From a checkpoint of a small transformer trained on Wikipedia.
Size: width 160, MLP 640 GELU, 4.12M parameters.
Architecture: LayerNorm before each block, learned positions, no biases in attention or MLP, untied embeddings.
Training: a variant of Muon for these matrices, 10158 steps.
MLP neurons of a small language model. Each row is named by its layer, matrix (up: input weights) and neuron, and shows model dimensions 0-159. Each number is 500 + 50 x the weight over its row's rms, rounded and kept within 0 to 999. Numbers have three digits each.
Before each neuron's rows, "fires on" lists the tokens most often at its 100 highest values on Wikipedia text that the model never trained on; "fires in" lists the words (lower case) most often at its 100 highest values on Wikipedia text that the model never trained on.

fires on: " of", " career", "ource"
fires in: "of", "career", "source"
L3.up320:500599569502596497437538530516506572406479524534554523478537468529485409528483450549476464462543415496545461554499458490637431470533493546453607499492485422522497337543416510538441552502496540551594541499461498579510493482440539569491462476495407528518563462475559492451479459619488573561530455442446468510375488419443585509522413549518484470543489485540477523606563452498502556493521495445499473485532486473521429475438556481553490542499494474497525507621464460555479569567494497

fires on: " is", " was", " were", " or", " are", "ob"
fires in: "is", "was", "were", "are", "or"
L6.up355:676452491448512485543526553536568516482553502470454404421458467464601548508472439548576457466549486430512369516504520497444489475469472503512501582464507575472429525468411578491600513472499558467555535489342541453475524572522440413575499513425473475496565451486426516454515517608455524503483512566525523501455492518504561576543476418465524446519414480433463548426449514393485438476504530488529504569561434477516453483533561422508538483491557560488446511440534546506500526488543495

fires on: " at", " th", " the", "-s"
fires in: "at", "the"
L6.up324:615496513526493543406542526510530566618498431460513506513563415512473516499506477470565559529618476465507518506502598482509477565496490490506536594543493555455428496543527439495442544483471494462439505497448577422450503478564479442527479420517374461421566508547512470439458449524426483445455495493497422534520604481508483490494456538606498530555496458481464458557485535497533486559556502514541474440551627568482513450491548492473562480469394429524591581461536487545501390508397386

fires on: " was", " is", " had", " would", " may", " were"
fires in: "was", "is", "had", "would", "may", "were"
L6.up182:534418485481481465495583624389438544490586515472475490556565504552492505513494552625547436550563508609507494568489502439529412481475450536525553565392440481553400485556537445577515534501554484433506572474451496530553415526479511544632427524502517476568555419494500515494603493480502521516535539550486509503547470479493519488547471433510567493449430447447477450536517440463548441490527438545483510496480587456503533504465479536543500416603529503444408453401557452500462429516421494

fires on: " in", " can", " en"
fires in: "in", "can", "is", "with", "of"
L6.up18:467565551449485489456557520485536512464565454459521428542467467451616521528506447521565505525585537429400454478515514438406453531517487458492443532454490492554530413479399565507438499459478508582540539528434464464544478415518572489522575476536494492414546432550390552533557473528411427540497468552472584502504474460514576477448555494580477463500468513497511466508380491437477523519452571440491490480611550541442528447561567402449521523533582545399500474462517456469555548560428587

fires on: " In", " Cl", " in"
fires in: "in", "insurance"
L3.up501:522505535420489543437575566427525429416448560486442496514480473449559536464406555469481427538470477524431526500576507556457458443425544498552449460490470485478539562524535491500575559541567551581561524462461469587559445352371406513624445511512435431435518491432500559558426483541495465511543508596569476493430522488519537524449571547534425553506495499498527550463486516519459554431496390463417528558479483555511536571552521480554526598486466487506472458452462482546513507515488560

fires on: " In"
fires in: "in", "insurance"
L6.up511:527538507532514410403436555553566447506503563504580456506542564469579493391393511570427494486574494470479493442568529497453489430426488535568490495522476458566498448527502478444547589528530526528542430504503498608469478480517504555529455594474517440592445507408455513496457502503503467484680525467498514401524568465501463502528516513477426482502541460510422477491393546421474548491396506424549484541566509443569520496503513526442521507488584515531548447493529390547530535514517614

fires on: " of", " to"
fires in: "of", "to"
L6.up162:454525435559470490512506508526443478493557503501560541506521442630599529541528504459497524537545417461456456572554516530447465511493450468532522472525517543553463497552462452612489510601522528531476532556470490546482516433432548389621524390389457440457507382436508404544432522556530480522529464486492455518499509512573504546608439398549509493444582448454522456597517427457582460556497437594444531520509438468512493465417481526502487529498547513499536432468579538486485456429487442

fires on: " the", " to", " a"
fires in: "the", "to", "a"
L6.up232:544491586451498465476496397544532553524566392450432498503524388523540520514520501563485516517637488523489444503513466522495519465418513493537555471515504450539504518529481522530560498400478526510517520482459451521430502541562511383430499512540454467539476439445474495483478483495446404543533493497544417490579521514474506615481525586549430517530527494477440532567570405457580596515536594475548584412507527541541506625476495440440384609478463531514450520527481494511483499500410618

fires on: " is", " be", " was", " are"
fires in: "is", "was", "be", "are"
L6.up370:589575463465601519478560520418524562537535446488396520506522526464509447430435517435536530551529473527512423466442465464499475477650560468571441607500542479510493514539477423474489563484523496420512568505419502479520443452458565469538483469443520451540514468462491513411513407468600325459560521420539423543495481496455557499562514458591553569469586405498522555515507539487512433537536461452568468568519473467467534522469578497496414531552513465513463460457564539512478506456519562

fires on: " the", "'s", " The", " of", " a", " large"
fires in: "the", "s", "of", "a", "large"
L6.up274:513485562487536456441549474445507566514554432435431483447478517533468495404583561518580477507564507437491461544533519553426485446518371510537546435511549570560523541553493496519447551466415500483585524578449529442588518435480479422455528480488594453589546461477526437524485476548460508499414460440444529528516498551442553504506504441542586458622539557503466506535519463483460475472547491488441444443368594421542564446432509439536470435524462483494529517373510581507582538497466498

fires on: " was", " been", " being", " became", " re", "ir"
fires in: "was", "been", "being", "became"
L3.up107:530448437588455517476535441501597603499577547503538446433502515389601418412583571517471464567536536480538517429497493525493409577483546517499497536440457414464441506424526561535459512543584513391512593438448580514464482483487563439490464492491552520431556441473442482450499546443520484527547575468568455588518535485494539469540546518461508579461570507439555456497535506529539467535553485569408481536505525457479515496597427509431429503561539516553486498516519449476446540401441573

fires on: " University", " College", " River", " Province", " west"
fires in: "university", "college", "river", "province", "west"
L3.up27:592449472423549529496489449424412616492489478493471495595535366572410571510508464433579484561534477514545570420546515579524519453483597459483500526460540530473452592472532495479461447565553496481489481553474517490570490442579520473479486483514519466406479495496450412496415457504554483493347551514462477511572583500499464565504554504479428497501547520470453485474415530402549532420481524527455474470470485596517634544472504534493431486578497494541436492499443491534526548459521592

fires on: " was", " very", " were"
fires in: "was", "very", "were"
L6.up193:561521523454484433466494463450593505553538513536514523494485513493499498471603502483519558583521373494500531398431429531483582455448497503598462509562493566415501503535555539498549542421475411483415552604526472486520494500562520442571472540485476479501557543481556429500555429544486493570491438469476454612505478536465486477384517468448478496552501445457600507524503497452482513456565520519473557519508549502393446521550377515518458455458496586549351467537510536575519539524393566

fires on: " was", " le", "le", " would", " did", " Sh"
fires in: "was", "would", "did"
L6.up541:503540459514446417482504554481581502495543540516491468488490505462515509481490534471611624511491399484522468521487546420484455390462507394492574551623572463512479452483544513513449554547440452438454502584510638603499452491479490533603429536415487530494536388478474480512568594459474558529512619537513457476493415489501452547491471501399436490516495492473408514542513385485554584513530473517484546569519510431434590489517530522488520490541443603496473475544517463508467537485477469

fires on: " the"
fires in: "the"
L6.up527:495472487590427484512492579515539399482525430508431545403468511480513505459449552553580543553594441439513473570441519586460575504565491537547437505516506485518544463443482493531463440509431567450575507472509528493458418518503511429501445481522561568442515485460306541404544519476383519603436482443486419503481517485547514480577530552449457496519444479493485579569522476515569531466536438465474496497505515510543519432484500485450535586476440457560522437415592480487514445540386482

fires on: " and", " Preceded", "ording", " May", "ath", "mit"
fires in: "and", "preceded", "may", "according"
L3.up105:482507530504543457587539514472446495545469528561430522472478440510473538483464552565454541446540493503503498482472480483424545537557491419445535554546456398457439464613440569412510538559466458501506459501562524589490477582484590401505532492496569501510461477483491464474525385522611516469532581479523530569534550454474542366494594493410487523452524506356573504520545568509453514513545509518471449464503539602503460552536475483416417545521541443561555406563418469545458531477563529

fires on: " in", " the", "ph", "af", " w", "w"
fires in: "in", "the", "philadelphia", "admitted"
L6.up215:570490506624459573481459480395482460550474444501510485484433444509492531540574461513432517505529453471501562501483382543495492495563563478539442579509506549529509558576525467544521471543437454491587504495511599363518433479490525451471470521514463452470493488438516569456483501495455423482437475569508473612449510424522465505457550499589474523507503460566539530549420516536546519518615537510543553497474611622550591495505577508414584429477506488503539398520461430439471526417467443

fires on: " was", " been", " of", "ially", " had"
fires in: "was", "been", "of", "had", "officially"
L6.up194:525466583474485435533591545461565512551491425515509495449439530491572449483527531419521488466564473492571416515519459450427564524490451498509457472546548546574474463482515517475475461550458528450535392532376519577503406441534572464577598548573579455499559367482469449492566462531496460584415548551431580519493485549536468595534567474560503458486447504531512385447479517439483526542566480440433486457485511427388457465440548504447469463587529503484475513489518522560559513452477531

fires on: " as", " be", " was", " were"
fires in: "as", "be", "was", "were"
L3.up598:644473482490445438421517569552529551585564439510533434334557466427505516560425523446472521495538444491407456543438532436447524554540560557379452506478524491533582411498483484509491483505579502489572496553462544528513453516508420463577485517447479508549583436523474479577566577524492514390480496489501500529485454483554518524541513444463466566481482515492486506506470502576505452461476472488418559516470541454420506487483513546499532503504603567558452412510493597496490370480447578

fires on: " was", " is", "eat", " be"
fires in: "was", "is"
L3.up150:510518459489570503396475489459524586510516584438496545479524445463508478504502491461546528449431497478487430470466539472473479497550476458529533542466375546427584566423525447457514544451547598476424584460483547502466513504561509395551544513431557458448581481474486458524461499566509490577456462521510491440599496565568570467461511570453636527532574448459465486515439412518514495419493503628567498478509498470547554554577518449418496496549531445517401408444592506520428509430487508

fires on: " has", " who", " He", " have", " he"
fires in: "has", "who", "he", "have", "she"
L3.up395:469519451484571580551472493473529477573523526495518555478553495481446554449468605515434542551536535469475487533405483521423460434488456541593376520488517507455546630553527560404533443478369504497481472516432537392413492459544476519479558540410564422453558494496501458489489415511515422555506427553551534459577517523498548465517484537533569502537485479475509560524561544539548608476455445513469463509587442381522537548441484447435508438461500463501504402487605466549479462479481516

fires on: " by", " to", " on"
fires in: "by", "to", "on"
L6.up639:532445428512454461494555578439522526574584514577588484481538472515514541507575475596485524521605548444514551465517516513465498577558470468541468519558514572540522436511551545483523531462478422424544467520469544560598526503524476381467457434421576521417504501507584520519544487526555422567413396578557491442526463409430523508482484538524422456500514531590495474480557515496481450497423521476510493440478399411554544449470507431547408453556545551420422418512524455478566491499486548

fires on: "0", " He", "1", "2", "4"
fires in: "he", "1", "0", "2", "4", "5"
L6.up593:537473493533483481497493518413496517462486482532517552541515501490514498551471527487523533487499456518508490498485499518487481414521565545529425534464498510462488554578478453467560539446485502562514427554440550579456545421403595461555515465458439468413610592582596502500524566521419571640455615425435475525381530489461469585444556470511460592366506440495463440604417507507485486471434484525533429487536548484495572568534416416433503481519514545435461481502497562541455455510508505

fires on: " be", " was", " is", " in", " are", " not"
fires in: "be", "was", "is", "in", "are", "not"
L3.up101:517447586554496489442485472526507516493532502520523416404458498536514490482460558495487532551554512476534527517595456469559582514484473490481559485558521458520478474466512515489568582499575487466550502468455572524580504432382558584534632449546521447475435410549487496475557602485544477537515459419432501571418448511466465584575468497577463522354435487563504454547441435437545446440552492493474602496580492407520576553431450485406529510559520470461480404508480524490538499444509506

fires on: " to", "on", " after"
fires in: "to", "after", "soon"
L3.up604:529524561554524550468573438468550498602492459488517525514442568476552515490480482526468573554580553427559412455539359491504443487559517530454495505501562506499506435441515495501539473502430451432539574548578578487499530526542529449528573461421486485588446539432529404451451541499500409509491486613534535432437485504566556439434580406483420447493517576500463527533495433513589563497492534547480476478442531464512629443503525380469435505533473508419517584482491452417506450502498514

fires on: " and", " of"
fires in: "and", "of"
L3.up129:538480521561473470476493512515500532582454488488563605469523419527464414478505575540550437487553587498472510430532499618446464448587529513585539466570524487417495526484454476449595585484514422531440577610489531496445553529595480401524493425437613473520527544531527424501546506396583560509547483460487481492403581413528551464504490398445483495507474525458483454509477571469483558502507500522391434548483544590477533471482454505449588483551513454456534507438527498478511433528555491

fires on: " York", "BC", " University", " College", " Texas", " Angeles"
fires in: "york", "university", "bbc", "college", "texas", "there"
L3.up43:558500480541431613518458565452498495520553529502546465485473482516499548486556481500460578501495459451502513456478470470499362435509461574481448506540529559596549487486441473373471488548438496444566417500445509362573528464510451594525461477559558472529566567469480541490493637460516430518447577496474533470471548465622456542544554464527476444483512497532471448520452535468653516456523468492411477448430456493508554481472419539569523515503542576516382552488532483548483548503534436

fires on: " was", "isc", " the", " g", " earn"
fires in: "was", "wisconsin", "the", "earned"
L6.up401:643519581393501465462513484508570538631562532451494440460517492495472484550570416492528565462500443448567387530471544495572426455487449505441435490533566518516444540471478665476496478479500451488501591531425528476425524511538504459485518529536457475486517564492411457613564523577457496537580505528448505518420553486525518442495558467432388447501434454485526585441494492404596492503523477482435548543506459460479481543531512485523506493520548504546442510421473550464547527537514589

fires on: " of", "cient", " Christian", " The"
fires in: "of", "the", "ancient", "original", "former"
L6.up336:578526591483573464503558436496572418473494433473394477533514561500546506442584470541480488498543510446493470472502428562513493508549456495535546536534449581547498526468498436508530570497541535485495567529503506477556525524503525496502534445537510389505577378506505527470494531482447516537486520499548459510523442497403483474606523515484533527611563480529542512542510510511456526500545437370406452387437542495441515574403565651571444454566528519391539458366484501562499494546496485